MLP neurons of a small language model. Each row is named by its layer, matrix (gate and up: input weights) and neuron, and shows model dimensions 80-175. Each number is 500 + 50 x the weight over its row's rms, rounded and kept within 0 to 999. Numbers have three digits each. A neuron's up and down rows have the sign that makes its largest values positive.
After each neuron's rows, "fires after" lists the tokens most often just before its 100 highest values on Wikipedia text that the model never trained on.

L4.gate45:536541440583560471527459522495456519524539443475541551545517532591558428520518522451482551571369557403465471446545445418495447550450580454510501561376566499483538534486496498584461523549428384560473514546545392531471444473386456533525521426500523541547453447486458480410559520491479434516
L4.up45:524606504528500405554521469454479549497583447508530439471539495572484521549517457459417572529516564491479455494457481503525508519415423483500481455520417590532533542456558515404514454381583514419475495554461480514475469508492454519540528466466489599567548465582605546475498571468482476412
fires after: "ar", " E", " Ar", "8", "r", " ar"

L4.gate83:557519509455453532628455476507493443556576506459465478514518467450548543433542538451445551446532430454470461451556515556522546588492471473643540556405453447538442385479511431615509482481426468456465502452563510394439486519496476524377565426460534483488547543587500517489537594494494455475
L4.up83:513497479410523394493466435534512468523654558481596522500477532373563536518505534506450538470571458446399536451594396554531445478461505467501496423497476488576538496545567499497565511484428513397444506477501434507508478463466535552497508545554546490407527533565514501465511508515469510490
fires after: " R", " d", " g", " G", "g"

L4.gate73:473579490554501546546467434598459511505514522480495532519531507404593468477478493472450523515477495536515522419452479617532438426433515558509431455431551468521508463509485459502509608414473506500500481552509433583512443523454432571552445436534496535594539579521502572432454565566455490455
L4.up73:522556542456514460499471541412472465540452580551494578478492444460474519516468506497478331380448482503527556537504526510528536515505429539464499514473418555503434470541458386496512590454446461542433483429466479606524545495412453526553490505487496502522566479529474533506427433578469485497
fires after: "n", " st", "g", "w", " g"

L5.gate70:506555454623448556471520510465528457623574523480354539562446540488456466386452515545542509507517550567517520503513475507521515502553539487509473436443473513461514464512431576536476471509493535483558439466488492492443508546535422423484471437487658583523504456478455442475560527592423414432
L5.up70:558532470581478471442531412500370546550451515617579495459583469508442558522501558477390453495446549500542491499425488391510460540476530409462485516439510513510515561428460479514477504463412428450471539487452514621457428461424489559543467500578536505451579547433435463509547549514526495456
fires after: " p", " P", " h", " H", "H", "os"

L3.gate51:456503493571473420475493609352547459508588469504537534460521464430594449439498616548559487476542503497490516444423563549533515473532469550463532538496501565507449478497531540520489513470515465529458509525558487518477551554527473435431577526517508501536516399517511566543498573448539487441
L3.up51:472521502522474475426548491445556443511550463379549588495459453446540423419489616584511395499505538462492562450487537551458475524530459506445438537507497662535516431536583628478509466502489447554446443583486520478544507544520491476506596556634502549571440460538464513591518523498510466521
fires after: " s", "p", " T", " S", " to", "cc"

L3.gate185:626492518567431526468567505449559463552500503582479478449440504479502503581565485489502421508481483489507571588469600517433522490489491510454491493400416497469515431486348500550452423505507483492435462475515449452472512546533480460522546460409522586528480525440400483522482497497475453497
L3.up185:547539533452477432459505514469472453423528502384456470504447541410485560545528561486442429539533505567447440497455480570477503538529498587530620504490492532460405516483511534547498512565456422563467416458473538463536558575566561526474558600539523483473444508458517609545454522517474547440
fires after: " s", " d", " T", " S"

L3.gate61:507477536439542450522464512503471487609524497455587485457575514495505562503501559465531512509529477403520519486384518552519499523420570497524538578502504404458493595517584592479480490514456442497543412525560512394449563561566421417403526533540489426508536494525542457462481490462487622468
L3.up61:495548575421425436446582567611521437491454538432460409525499465348519450477387487549467417461539481459538537562507476495501494469509490506529508438448463443487474469515576554511565460486538557437433505375474491504484513524450492460471511496534612512527645505384480456530471538492494581546
fires after: " ", "v", " V", "o", " C", " F"

L5.gate81:656539407540490574499519537457537471623550588565499468546526447486569534527571434568465473512527470521471508607536484559457542471361619490515425502497516399476421467479446453532488447544512507456423472453521505396473472514469461501455410436546457532553509515538533472471545539513567468447
L5.up81:524515488525491493466434377591497441628506553484523467500492476541471460522482526520483526564419516536585393565477551297507401427502465515477460536402475523476609528469492539521467469520483551456403520583409557496471420533526467450513461437569478484533456443508435504488620542444545441548
fires after: " H", " h", " D", "r", " B"

L3.gate69:484465530540517553533427463385513480503518406454441433498476528525511527534489398534515489429559460498546566555450532508518510555501449530569588477458521484543441453560534460453525499422461496438517574537534555497432433605498484497450491594529444367548493524539517553510460461496423538488
L3.up69:580467510431494500452474586538526452526498572510523559514429516393492503508507433539450495412503502584486537580530515523496378448427465491532504444446489401503491423457562546482523465462525416482433545468476519482527483538535457514529487557586519474493560531506521534463514473538503501501
fires after: "oc", "C", "c", "ot", " C", " c"

L3.gate109:507487474520469492492547466459555452507597546508393414465486522395539475458445495461563502550462525550515488453530587472496548425506547581445513450487431494522482466507439428598495556550449412523407433472487515456481584457497455451383587473501424536469530487512511473425428527528522480510
L3.up109:472510513510539470502574475490690450547527621453423471476479570493517457458412532440530456466512533567487503460566617511494518477549527591450422471525467537489508549514467602585492581507439428451407394462511429414490512489551489511440490543477468483466499490515422493442495531495537557570
fires after: " T", " t", " S", " m", " (", "T"

L4.gate53:516529458564481449597467483433467453530523494466518537447528495556533453393506559519577559481533587505470471450438457565529480535486541522570457543519560546601490476572479560566540556547460551510588452461488457493534485581511469487467574503448569442596494497579495483452485472492506496458
L4.up53:441491555487493455519519456543472448478472478524579496430438556500456564520556550444518527466472445459383562468429470500566443474523496604480563485516608501462627429411441522621586456541504455475534525547503544472462474444500394489573475427482478461485443565465519583491490497490475498480
fires after: " comp", "p", " p", " ch", "x", " P"

L3.gate20:570449545510467606465498496538539511436543509492482437450544497483489539512529609457533459553497396451494501515528477506478544485554512526571552439426489459504447460485549471542488509487522464465484505484535539498509553411528402415466532456511527539497441513453477533478544411555431510537
L3.up20:582516520477473512437499508485528549427501482512533485526550546463443452559524509532506444483490435463515532529530470418535466429539508456524461586437545484519476457423546490431519519504567530521477569508448559497603466421461448462581561545467497584562499516494435542555540454663459518560
fires after: " ", " m", " s", " M", " d", " S"

L5.gate65:530512444583493434423460564493414491629440414522473503494552565539542482475518518485451541494592396436447418484437490593443601498581469563502500473492487469458421501513484492538459479516470512551453575507516515501454500533495448469470395484515506484489518544484436483504544565489485443490
L5.up65:443487549466464460416481555440419619499484404533576496436539495388444418492539466564540495489598479419461505530495593536552479536541459429465403535481464451534494539552470569541503551449480518633484512449461511562584424578567505569545526532412551513541605448520497535478520511442548476558
fires after: " M", " m", " B", "ar", "M"

L4.gate137:477443476536543566471391517474493569507433544662530477531438543441561442525466425507543436574566475514541447494502436427494507488526522471464441604486451531481529457537442543513592504584487386508412586436555505443509428504517508552524520470541474458506633506523513520482496493508552523454
L4.up137:497570578433482499522523504492465525490562568435628504491481476429578514450495448408461500494416451531570558493449437481509549514481491520451421488507459423464493581500535556499519410489438402482543575467488551492535492565510478518511532539510498442524531511530540503472555523544515474441
fires after: " m", "m", "i"

L3.gate73:516488482494482514601484535460422489562478496490556437475449575374497608552555597534463529448552477527517465539500533422491527507496563508523594507536481483457423554447585509548504560527513418431453488453457505497481513568662518516523456457451579518474531568484521607528538517474492468454
L3.up73:459421534533489453509527568510470411509482484563505426486501534437522568554568604592466468481567531595540502430631455505479503499527514468492513488567413457422505485489557517524502507556495394517489508444462447541438465524559531467557466465479526537475535601476406553590546503511528470508
fires after: " G", " B", " D", " Ind", "er", " M"

L5.gate45:536510497532468558491483500457424496484471475529488464521498519536470493471607543530497566565375491454564424455491552481489619486562485461470409502453483413542483460553456470517531505613494501472465486466425484532466510437635514492480437451474459527424470586529531511501525601558481520518
L5.up45:426453459506615522472495516445464567476459523545470621487476476537450450541451553453524500602468506507496564606620405496496500590489538526424429449423406520443522493574460503580481531507540473527493466530493490483494583542514516432564530479473459424462426523496600547539529503507513575641
fires after: " A", ".\n\n", "\n\n", "A", "s", ")\n\n"

L3.gate177:513469509465438481500480553522585509499491481513456500379506536462475463467557483556507452484558548484536556396538550554441531481438546423482449507415488426593533550558473569451531445518560503457507465450521571506449530529487462455517487463524475582547540495513529552479483481504517644452
L3.up177:480493586482542551482470489590488567472500485566539409635507523510501448506474500438462525507543548490457512567529477416534532482512484507405521463466501485433540421468451457490514448515529441506516563503560460475450527596400451473524501411460520521408427538457508526566599450443451586546
fires after: " S", " s", " H", "S", " O", " Le"

L3.gate181:491456421470464479513469518439514548537591500467441604421415527452496462519491524481517501557493544423504516471498497511453435512437483511493517441545579531493483491574563532632560603512540503420576397597561490398560557501512498562475544581577555463465565517465482394505440446537507476445
L3.up181:435571559562470452449563485524556481472519608478476530478541524467486390499496496472434490512374528516446413367488493532393444490486432554510462547519519428565552506494587417517537491530456510515555465522492441541535467487536481528560454618500455580488589578500456531495472505534431384503
fires after: " t", " p", " sp", " v"

L4.gate16:545537416517458506507450491454460453596511596486484508481450599431572456467462546486529486478465349599477502445473441535491464471535525416549425496504501486449443447504495532565425514576475411565471485437568423460390403482477457568512472469438486432598528383597502472472557647482535431521
L4.up16:495482553469467502423514580572511434540660503463419549491596475524478546429508417472469492561515420456542538530510561454505521446513550424508489412436506422470411526488531496495497526492445532518378446436525491591455502525496495521478508444511406386491465495510495510442469554499541520428
fires after: " b", " g", " G", " c", "g", " ch"

L5.gate172:491468511567566525428517508538447491510510573515496516551526549472489502464518508421557426510470537457475567512505468551500497574547547494492507410478534590472479433502477505565426530552437484491571542418444395446551517653548451456487475536521462464552522482501505549445521440554364401438
L5.up172:486485379495504472477466500466517504421495490543507541508484576521464562455455546574543502571571472399530522509556459437513505535419544574536478531524517451484482565620551558533501500473469477471522429524523518541465501443400512404491572497474577512482464477473486546475458463459521499508
fires after: " m", " N", " M", "N", "M"

L5.gate100:420520508488492501567421538446533557550508374553515489538506477481379501480544523545621547422552508548572465430490509445471566502486450471485518511518481479502533436540494397580446454516511407583463467501505543556536478518485478422519528495494479487511583502561517491493466479518342519567
L5.up100:564565518539535548554431630637570537559480502530533410489531546511427522564504541552506602454510500567474427496520489496453505467542421462564481454442512527485530458507426381568464594569473447533517550437491494514497513574518493444461503500491481574492480549559463474485526496539407489562
fires after: " n", ",", "er", " N", " J"

L4.gate191:524571515521492448581414443531539461531474509566455504512491566465480503458499549521499439530516612515438460491502404497463444617474500628523452500499577505535545459492605525451543614535484495514630531420530534517465487430502456448543364443511554488517539468551501523520475567487435483466
L4.up191:534507567475513375491465513461563469543631514495483467535516555431443520507602513574524528488512464574487517612532500501475507459458509466488517484538513509496468517431465458532514533409522427509475413516616483412490406432493544498498508479527542471568530450526510433538450479472483477579
fires after: " l", " w", " W", "r", " cl", "ar"

L3.gate56:490528466501493567532458446526534470546440535544514477400460550494527497477540474501456490388576546479461474512503503490503590430528587501437448426374509541514411535606418526498495385565473422472441495616547530485462508508483452495432537521498445503463503469483460486503503505483537501537
L3.up56:511557530455667526535450394611534565532488506522513437522482466522569510480589397562452525418506552419532462559452433467533526472546554455455479453422504511529501518577413522516514366517534471512546472620473489537518529550490454516510460534471460500475472503462558507503517461525508528609
fires after: " s", "s", "on", " S", " a", "S"

L5.gate99:525468483380433468478405514473530481529496513455465439471559576402474619485466564526594479510472432472499390519528545479492461543497506501552517476385539542535510495410513548562493587548473417514422571530498490475521484496557492503515516445528509507608533502600532437442518543443525442396
L5.up99:588430593432530499374491500569554562546486531430493424462501489541538571433475406491555525500508442516538423480523537488493465474551447427484491490460476500463457479389510617543506544500431505518431490496496492517580405495545473504515532488534505492676588533598501426475521523456547569487
fires after: " C", " M", " B", " D", "B"

L3.gate169:435551468535504547470471461462508479641499468406481458475490542427456472512479544534480436483474435406496569527403459597506419608533501614513436508540476557480469497595621662477492543555441483520492478515527550416475481530478419475480568581535536477478534484558466457527442474412555497508
L3.up169:478534537462548491499513471478528522521430471521480542461511467546486598459523536415575640546432490496501482498474486388495486503401534538474450474512535426487552519529568520529480443531554458579565566541445592511510471538482376522550525513460504469541566502478499532513443381387435524561
fires after: " p", " v", "oc", " P", "ec", "erv"

L4.gate172:436529524518468573523578503542588528500505471512483579583500498493584493479529475534531535506490479428542449428462469502501536498452520489504462613531548516576473440479476430539459487576450412447542482491501444416555536481583436517474474464506437500503558522433474506491438491532434643534
L4.up172:526563403510400350441453621600482517498564531548452475502535497523594541467427445487499514408495523450450478598509499478465460521466522517473550559509510542490474405613406480499498566464558420551519448520437513504465559472541536567523459473462460495458478532432548518430480401488494544547
fires after: " A", " e", " a", "u", "A", " ex"

L3.gate126:586462470525516583470431490500518459518524491510506593512450544493434491488508552535504402511484469512442525535525518537446441453527541415505521498415381489408505461487458505554484519478454409467466405506515480411448498497477504385502504504502573582489410520469364487453480543588518454529
L3.up126:372452445444575529432490565495536465507572432536474475554489417468478549463499525555502480513574578458417382439541543487426522573537488542381503474442481526430542523482514555530517536438393544493507450563425562432499511485476443392513506431558562540534461522522514547513474517540510496510
fires after: " S", " n", " ", " (", " s", " \""

L5.gate98:502489495448439591571491494479570460533468433573463503555569540470466588539439333460532493508482539498479551468473479408573466562546514474537509521558434421523486413585518414590538509509471486485567488487428501514495543473546460531443485420542525472454557496475578489537565530461480559548
L5.up98:519484462483515536460469463477453458501524492567487510584568503580433481549508498445488408528476450524541475540546562443397572470591445547422395403474475410478530472495483416591495520532386551568483468580477526525451530450497501515524504433516509459494561502583558483545501429388419471473
fires after: "\n\n", " S", " |\n\n", ")\n\n", " A", " The"

L3.gate155:542538370475474522498403458453529512514513493549528428400441511490512526494542475437525553501465438504547463514445445596445497555388462517598503457443470458523437456473526439504574592468564493525384507383478546465494488522509478522485521536520514484518503501482556416503558487454564554483
L3.up155:472518470500668506466494462559430536449547526550476569499487410491495584580488574467556560660449509520502436510488438596569496538524536583496446499531438510419490470412413470531481603517541468465411466484569495523528544579546509448519471484465494510476480557498515468507453550480488563421
fires after: " R", " (", "-", " \"", " un"

L5.gate101:466523506563499457651496344468496531510571495522513508463472534543514507448508590414533513506491491524468496504465504534473446600446552580542445496425598465503541511524469495524509530576555502443547479537506476521401523435472463450568433465442483535459490541467519507563539542503481542448
L5.up101:488489518472542414559494450482519466546548552466526493434452511572463527532494586496432552582511541463432506547445524452453477598485590476606539475425475584446582544536527549490454564511617441508550451472516436522400455490554465459543482536496458552550485525520526525514363596531459439435
fires after: " l", " p", "r", "–"

L3.gate21:486474458530435472469426472515475463558539455463571530426496489441515516437490529436553587514452436459547438598454471552523524561469465511525587461454502484570437448528529548474514535493456416546434458470549487371458469572497465437436460561516513535514537475627495526409558545444476523490
L3.up21:530485455535392469485430571527482542512547459528507606485568445482540502461552500492511457511398439440577482599405493481523447487464489492476513516517493492565441438446507518442543522528434470486457473369527470407530440567428513402510516511484463554432559534592505451491526475506534535468
fires after: "C", " R", "ec", " (", "-", " G"

L3.gate110:546454436452563438558443494458480494519590539548529485436458431557417465549607502459523484627409544567549602504462608464442409481606555502504559507535529518460524556585562437569524538502537524543597512499514458524558485509537433459594450503533537496541438483456528500501501492477488439468
L3.up110:457553629501528498491539537426428461500483434504525502479603509522471458450521382545473538546575530490578457501399449431533514572519464513527495547466516528517486488571483474459512468457558508567535466526436582599536583516503489638504451469509478398515520577470594503607532494487467504465
fires after: "p", " app", "if", "ar", "ib", "r"

L4.gate143:446554491514502514596407406566560580566515498401473543446525481489526455392502556473518583513537509493546451477555509418404615515559519455487635529513431532397479499541503432625494482511484496550512502465569436461540448623603427507513504525413485561526503463583408509406501445536449543483
L4.up143:456561408508464473552499562500384514540512511513601532449393475571454510466434525449581557457468592522502573663558591568506423528494529559457450538425491428412474510530450466489495467507439568494538547522595444530531579572433435495559407429404438471491510521473392522491551458506462510501
fires after: " r", " J", " ra", " o", " O", " j"

L3.gate75:477522450545442552468443460462552483507509436434505463421512582435421486501431552417516465512560394554375552576432553533476489456502521497521497530449520508494524546488482509561517519469405475539424443448522450428464488526613502498423586572527506497514555562511428527425493522496472449492
L3.up75:491496534498499541425514459508594500435514411474506414493503567506401524543468532508554495519495504532483552536450538493475509418495473513492433542463441562562580429489470507557562427515433534567509468475491413531460489472520512511428568661627462475592515599471497562430478458518422392524
fires after: " T", " C", " t", " ", " c", "-"

L5.gate156:483477556474522527510417489566541507506453520459518491561524438477507457443472541499523476483460413565498432502442494465552511499562489511514516507307487515490493417518524439529432559501525457496417603443503492490544448582561433491348482444548519513574506474563462464459565583552506426541
L5.up156:506584579548539496590457440568533508538419492523506572554600510452512523467434495593529501497496452584440573483391471574588461444510418465560499521441577506535495434507553491557472605465510528477457464517484511531492536519554483504395559534626453419547472531451498489520448508457475449517
fires after: " W", " s", " S", "W", " R"

L3.gate79:573556545501496508510430500539561566508470430445518466502459523521471496502492560433515522537517425526544516620594586537438487536556534499404517460450413437396422487473501498625504484448469421442390448420511537433401550562524523449495599512512538525500478477496474496447510570554500485510
L3.up79:591530512505569456543416546561449476442558499503510593533545563409489515482629467508491463511500536404481531543412504427512539515536523479492553514468435479547509561513481520577506527529562539546465526421527468436499548511565588448385562629494496452575493548534518542512482486510543487489
fires after: "S", "-", " S", " s", "I", " \""

L5.gate51:456555497407438580626492507547504515460426434545457521540513572457535502475479505512614446382549440474470542494453534553507459615567439611574476413481517445490426478573482538480546531474502489469499426531539496431495654492513418536499570598518539568508526539470475514400477450485484501494
L5.up51:497520562395544455501495443481527481575470435432471410449498457533470538488528512533568511497525509402502387555380475497507482561417529526465617538538519474556457551559555528474486535498557514491546532573432526471436500548594493558508485576471483454582423514463508483549442478511485542460
fires after: "pp", "vel", "v", " sc", "p"

L5.gate56:523452431563474497589498568486433464505541461493502439421549495490482543386497572546460434596565489442461443463517578542443533429563382494557492458425494420591504483423517440425555562442443416538444468475481499537491474501485492487539466441436515471568630473532433497540466507533441449445
L5.up56:511417528571523524455538519445474514527542476515453459508546491533506568394518538516494414559574478433452456509552524459469496459601432413531507464530502481632482474502571502513568491392464392511473447591470523532457495511518470477537540468482537492597545495594510448514455477531456573455
fires after: " W", " B", " L", " M", " I", "an"

L3.gate52:524564462456468545580512525480526484466543513529417415488513493366449431433520507509542465452485554468465496443521450566495477523525512503561540436460565446593409421536448406595608529537548549459494441457512545455522490476498517461424487459439491487424528506493420490499502457484510526504
L3.up52:513507563449558497469493468470429531480546521555382437565534529491452526474397572493409582558535535485426505528518460471518491531527451454582525522513468513450510424476499436519466530483566503529536464482565554436470521615591524502565605493553453478456487563493494452496514506530430552507
fires after: " includ", " s", " K", " R", " d", " S"

L4.gate90:544495515528443456535511447449488468598571477450503504451574463398472498441545461516453570507539484482426523507495503524530406519486517487547477471473433451563529521501595569546434505495501471544527537437465483516473464490574477494508477491532528556569466553544518537475557616436542424467
L4.up90:402602647438491514513561453477424442542512483530520498465453474431387448464515513495454683476457396585531494565420494482493516496498480466621512562461548482501455602598524473467468424414417458490503544532492551525446476481577495497484433448542457506569482515423502492521518467529511522541
fires after: "c", " C", "er", "ur", "rit", " c"

L4.gate27:541505489518614587497447493474468583571428485576468424534445493445487370467504493586530559514496433429539486490521440504502500563488431488430441498532544511438494362518461515542462514554484438594542477463593438481456461581461370482429540525496463438504469496455502554458455507477442452581
L4.up27:543384466388616474476539540505616542548567516564488489600482522494417519444455470444557462455509516474459472522463449523472625395513477514462517526448518466500483522523494455514485530497471462507556432524480536537493505522520511552500526447446558571426540465530532464607487489481468619420
fires after: " N", "an", "le", " J", " m"

L3.gate11:456498528495473576490509459495585446414562534440438475441515516475494468454479524517568503378560461462433528507469519586421456546447485476566450488439436446528452523513495548497515490486503466495541446513543507370468544514516491446439602601469528501490507504574499426477486472535486532487
L3.up11:501522447480484413531523469509540461433499476480428474470515464512484425519525511601526511446541422552447518462506491423452477526476559450473503562515579443562552492474602522557527406456498559559575447464498453496522642450457555462528522611493452529483550591542574477459504405533451471568
fires after: "ot", "C", " T", "et", "T"

L5.gate164:558481470545432448624459462552451521650472473496531466504452550504548554544478564497420511536506430479377428464463444584548508495425531506527507520447462511519481508485480561529529607607469466525518498481534564436479507449547452471507482410602533512469517535569449485485510636506557462478
L5.up164:583476580522491489420470509539522488486541461500523396485436492574501541493534487407506485624535414507541533515484485517423446471494582468461483451510440479530510476438494505515464544634479441499462520481544490436578450496576417453495532511503516433536478472566536493571517563553449498581
fires after: " d", "–", " l", " v", " e"

L3.gate40:523513460549470550557522533570526507555501545481573460494510445485512437602477459571484533513564513531501495513427486510519589437524446439431527513454516499549467538487537534550563451499584521563512463507482407485504409519551435572513466456504535460527486551514423534436357580493420502451
L3.up40:602438454487546450514436633484503394433539539487476516506496526500394454609562588524417496469474544418482516452523530525545453480548511470481397434485491552478500441465445384520469494526502510415548564493464492539470540408503496456495529426537483489425518453456456494622461443528582530508
fires after: "f", "r", "n", "th", "g", " Th"

L3.gate53:470464477493516489493484608402506519560588480481521541465510522530540574465492449523546448446496511367437552482485592597594492551482628506544549422492549412543430492451593488431490469485457484577475532517502536549445488518542531451448524613649483480500492482513544458469504482450476597487
L3.up53:452492477482434519381575629497487467581565444448579493532529472428476520468489463450468491584566346604504550483500556508526528546485533497496464474505469514453439445542514566565558538445438441487528487491485485415507517519530441432452490470610534507513434537526420475511577511576506385447
fires after: " l", " C", " c", " ", " part", " v"

L5.gate174:432441494422474623546452469544545466441507346478550566486564465519570572552581510504514576480472525506563472432484448481476529558528494521511517464532448545547469534431513469493407519471493551588474525497531480502419607437559497465497482541472429502528398521489570586491500554431559470498
L5.up174:466474503465491550438541534500412538513598488578525531510468489466490446528551547517413576571518429454511431534573488474481481503532389456523474470462579407600457534449554461448463482499462503524528495549539507480513498455503431486525393464465381535528468544410525409567605456482526541480
fires after: "u", " re", "–", " c", "re", " b"

L5.gate79:507569505600578534515354488482492474470481551480499501466436459432552520473500496473510430599527479492477473537561441537452469447561478381590489489435440474405485539606440421614426511420525463590470407490553531421465524572574497512450435485490518529520540425423517529493460483548474545451
L5.up79:540578534581458420539462582446560526388501550447419495444438550433497480474411487461491474571477559493491527528510476469483435435568490404512533479428520442455527501482524465512534522476527542547449454440450514581522528519525509588473517428440575550513618483496471425538522441532473494488
fires after: " S", " w", " s", " G", " T", " wh"

L3.gate150:479583404539521549502458561552475454553452495452426501505453621447481474432442512427602517387501473457598364462472392482444465587493580378480473496499486507525491463534504435510485518536420536513531398496454442542513416487455528520462451483416544503437421523591507438549543542552477547519
L3.up150:553511496507459413506472539487442434507470529542471455552594430559451534538606399562545409564471408518487422503403541606488424425483577516471481519471465430434533532466500527547490502487539599470505523448474509432518476458505553468493523437552560501561525513575535527481574496411500462493
fires after: " G", " b", "1", "ou", "ab", "b"

L4.gate20:560527499530471528485471448436500498526447505526529433457483636410457482512484576515402464442459546573538466539420525344597556504534509463396493480480407440448508510442517493590565371501441516488471555427538383445512422468465494560465454490490501561502473583467521428494518548570549522492
L4.up20:533462473555491561567422491520482432538468571433508429520557537531501529622544541523406571431478493499488406526474461465584522522575429445537521558482485489463555417446511512441625411550541487497472498503473473471529424520548491570456515474480542407491511424545529501500560596466598565544
fires after: " H", " D", "ou", " G", "H", " h"

L5.gate145:521455491530460574519454433630428476601497524582442544425505512464533536476505605525500546510479524578558530447442422545532432523504476542526551559495579408449522498446582469543434528481480428525614458480485472491458440460470477515512409506546539491620512466454426515491591563536554493527
L5.up145:434529463450530470513465580551454475505504505493476508501574513477522518451575544519488421352567512517425561530498492568539481455596509487508458525522498530579495614447590460522594520406464509456477475489479576512519450563443510563518548479506502422557546476565509489447444447513512499503
fires after: "g", "r", " G", "ar"

L4.gate34:509425566530422447423418460502455481603526493524480473440468562545499549399514579471458507459423512570543509454500402528475531552458553429539481396447486543540475403468516534545522502478512539594543402443577523442436488540504452508541552507490488496538397474599545387446457489507464431488
L4.up34:591581465563441584473455539569456533491592493473557388400501404510487531417529549535530565565435541538473435481557520466565573453550498492567525536475421446405518437464528508539547539584494455462422528535516542448524422470522418495431498491486534532596486474559499553489416482456571488567
fires after: " d", " D", " P", " p"

L5.gate184:578402457582489641532447464463476510617498478556501507406461484501467491508475499534530459517530470476507398499528478469542517496463529512472449512527391345503370447453563474511536491462421427574467559427495474495385467476534444502530460406527494548545604498565411463489538612518519353482
L5.up184:484427553481515507471494494503375586500492370453551515424499443562450525458552500467439465599542532461584530501567434468537491529360448420480461511514420401503471521590504496553528468508465403579476536491547495609503502573470494555480522499550420442494484469507432530418472444476501515450
fires after: " M", " m", "r", "^", "C"

L4.gate81:500583472473566511634508504566600555489454516472577527429472442423511515426472533491545529518469537469515492425534529552532565478497534539553470497512482484444470608480524414549494552555569469543488478579542413465516575475563525505567518422545519500451495493569446523569440496476434488580
L4.up81:451561515502470503567539549516441431471496544540542466576515435528521496465517449500477420489417453523563450524515450443490485491567546549491436522571509456480388517509442332522435536581444560434443524544529494480546587415523472498609516464527467601431436527528508676441473481548399466566
fires after: "n", " j", " J", " l", " y", "l"

L5.gate74:507446632489501564500528481504535470533479516501506432471530488452533489539487444554575568501487456467515468413454445514507565583446535511471503530532544521545436413463495459538478494571491498568588451501508462448481579487535434467486557521460438483405489504447524537511596505530524524460
L5.up74:560522505445532598537505481554397585499550561542447463514450515533605519553572472580430598558552579509554504554500444467505555453544472552518443539495533525486563457474375503399516556597518502536416512471451552576488570537537516526524471565499526500481418589535562602485478508487468481509
fires after: " A", " re", " a", " de", "re"

L3.gate18:397541501445526543501469568416492495531537529457454501446500568559521498474455530507563495533505502482519518319458481448538467522549505564556540421563613538495531501484552475548416571484563475491576425572446544463480563500361513491493563575441485459448486520405546449457438487451395510416
L3.up18:473470491538501478493523446413461536475533461411420490516442597557574544417430500496576494504550508400454510532508562441524468572509533537444451488499517475494513543504477456560521593508510485482454505505502474485513431586396552461490541582429564437456520535488534491498492471443386606541
fires after: " p", "ip", " P", "P", " sp", "p"

L3.gate146:579481555508436497435468593425559467535432507531482503454568435482460437533526483435464489494430537549571545422453594537548531491462524466532458467522437502445423466526452513473441456592520513449441476459519478500424560515557448399462532502579473556456514537493437496439409553480460410452
L3.up146:521477442496405477446554520491671459446526537494412527535460422481469436474407531433490482500428559475563549484477569535384471545495538549529446435414417485478484462499445568487496448559459454464448441515545538430457569483476472428470498509439519542422474541465357484448522497553510557544
fires after: " t", "x", " T", "m", "pt", "a"

L3.gate9:573485399492529544487467491551545604486498532521533547558457531489456524593524487362552528443571552512532418584536412500456455414544525567471508569373493519467562507479458457549463530533531400489457571483532532432502521486573531409481508457382546565562457534509446473397498623506447470520
L3.up9:528469453497477570538471454530475536558522429511430505449529484456491494523584437412515544543499523467473406494574435443491430473602569435522592540455479515418527598547458479618491496474473542479430549558457529421557401511565456386473577535546528604550478473538510511432523442529496503494
fires after: " n", " (", "-", "S"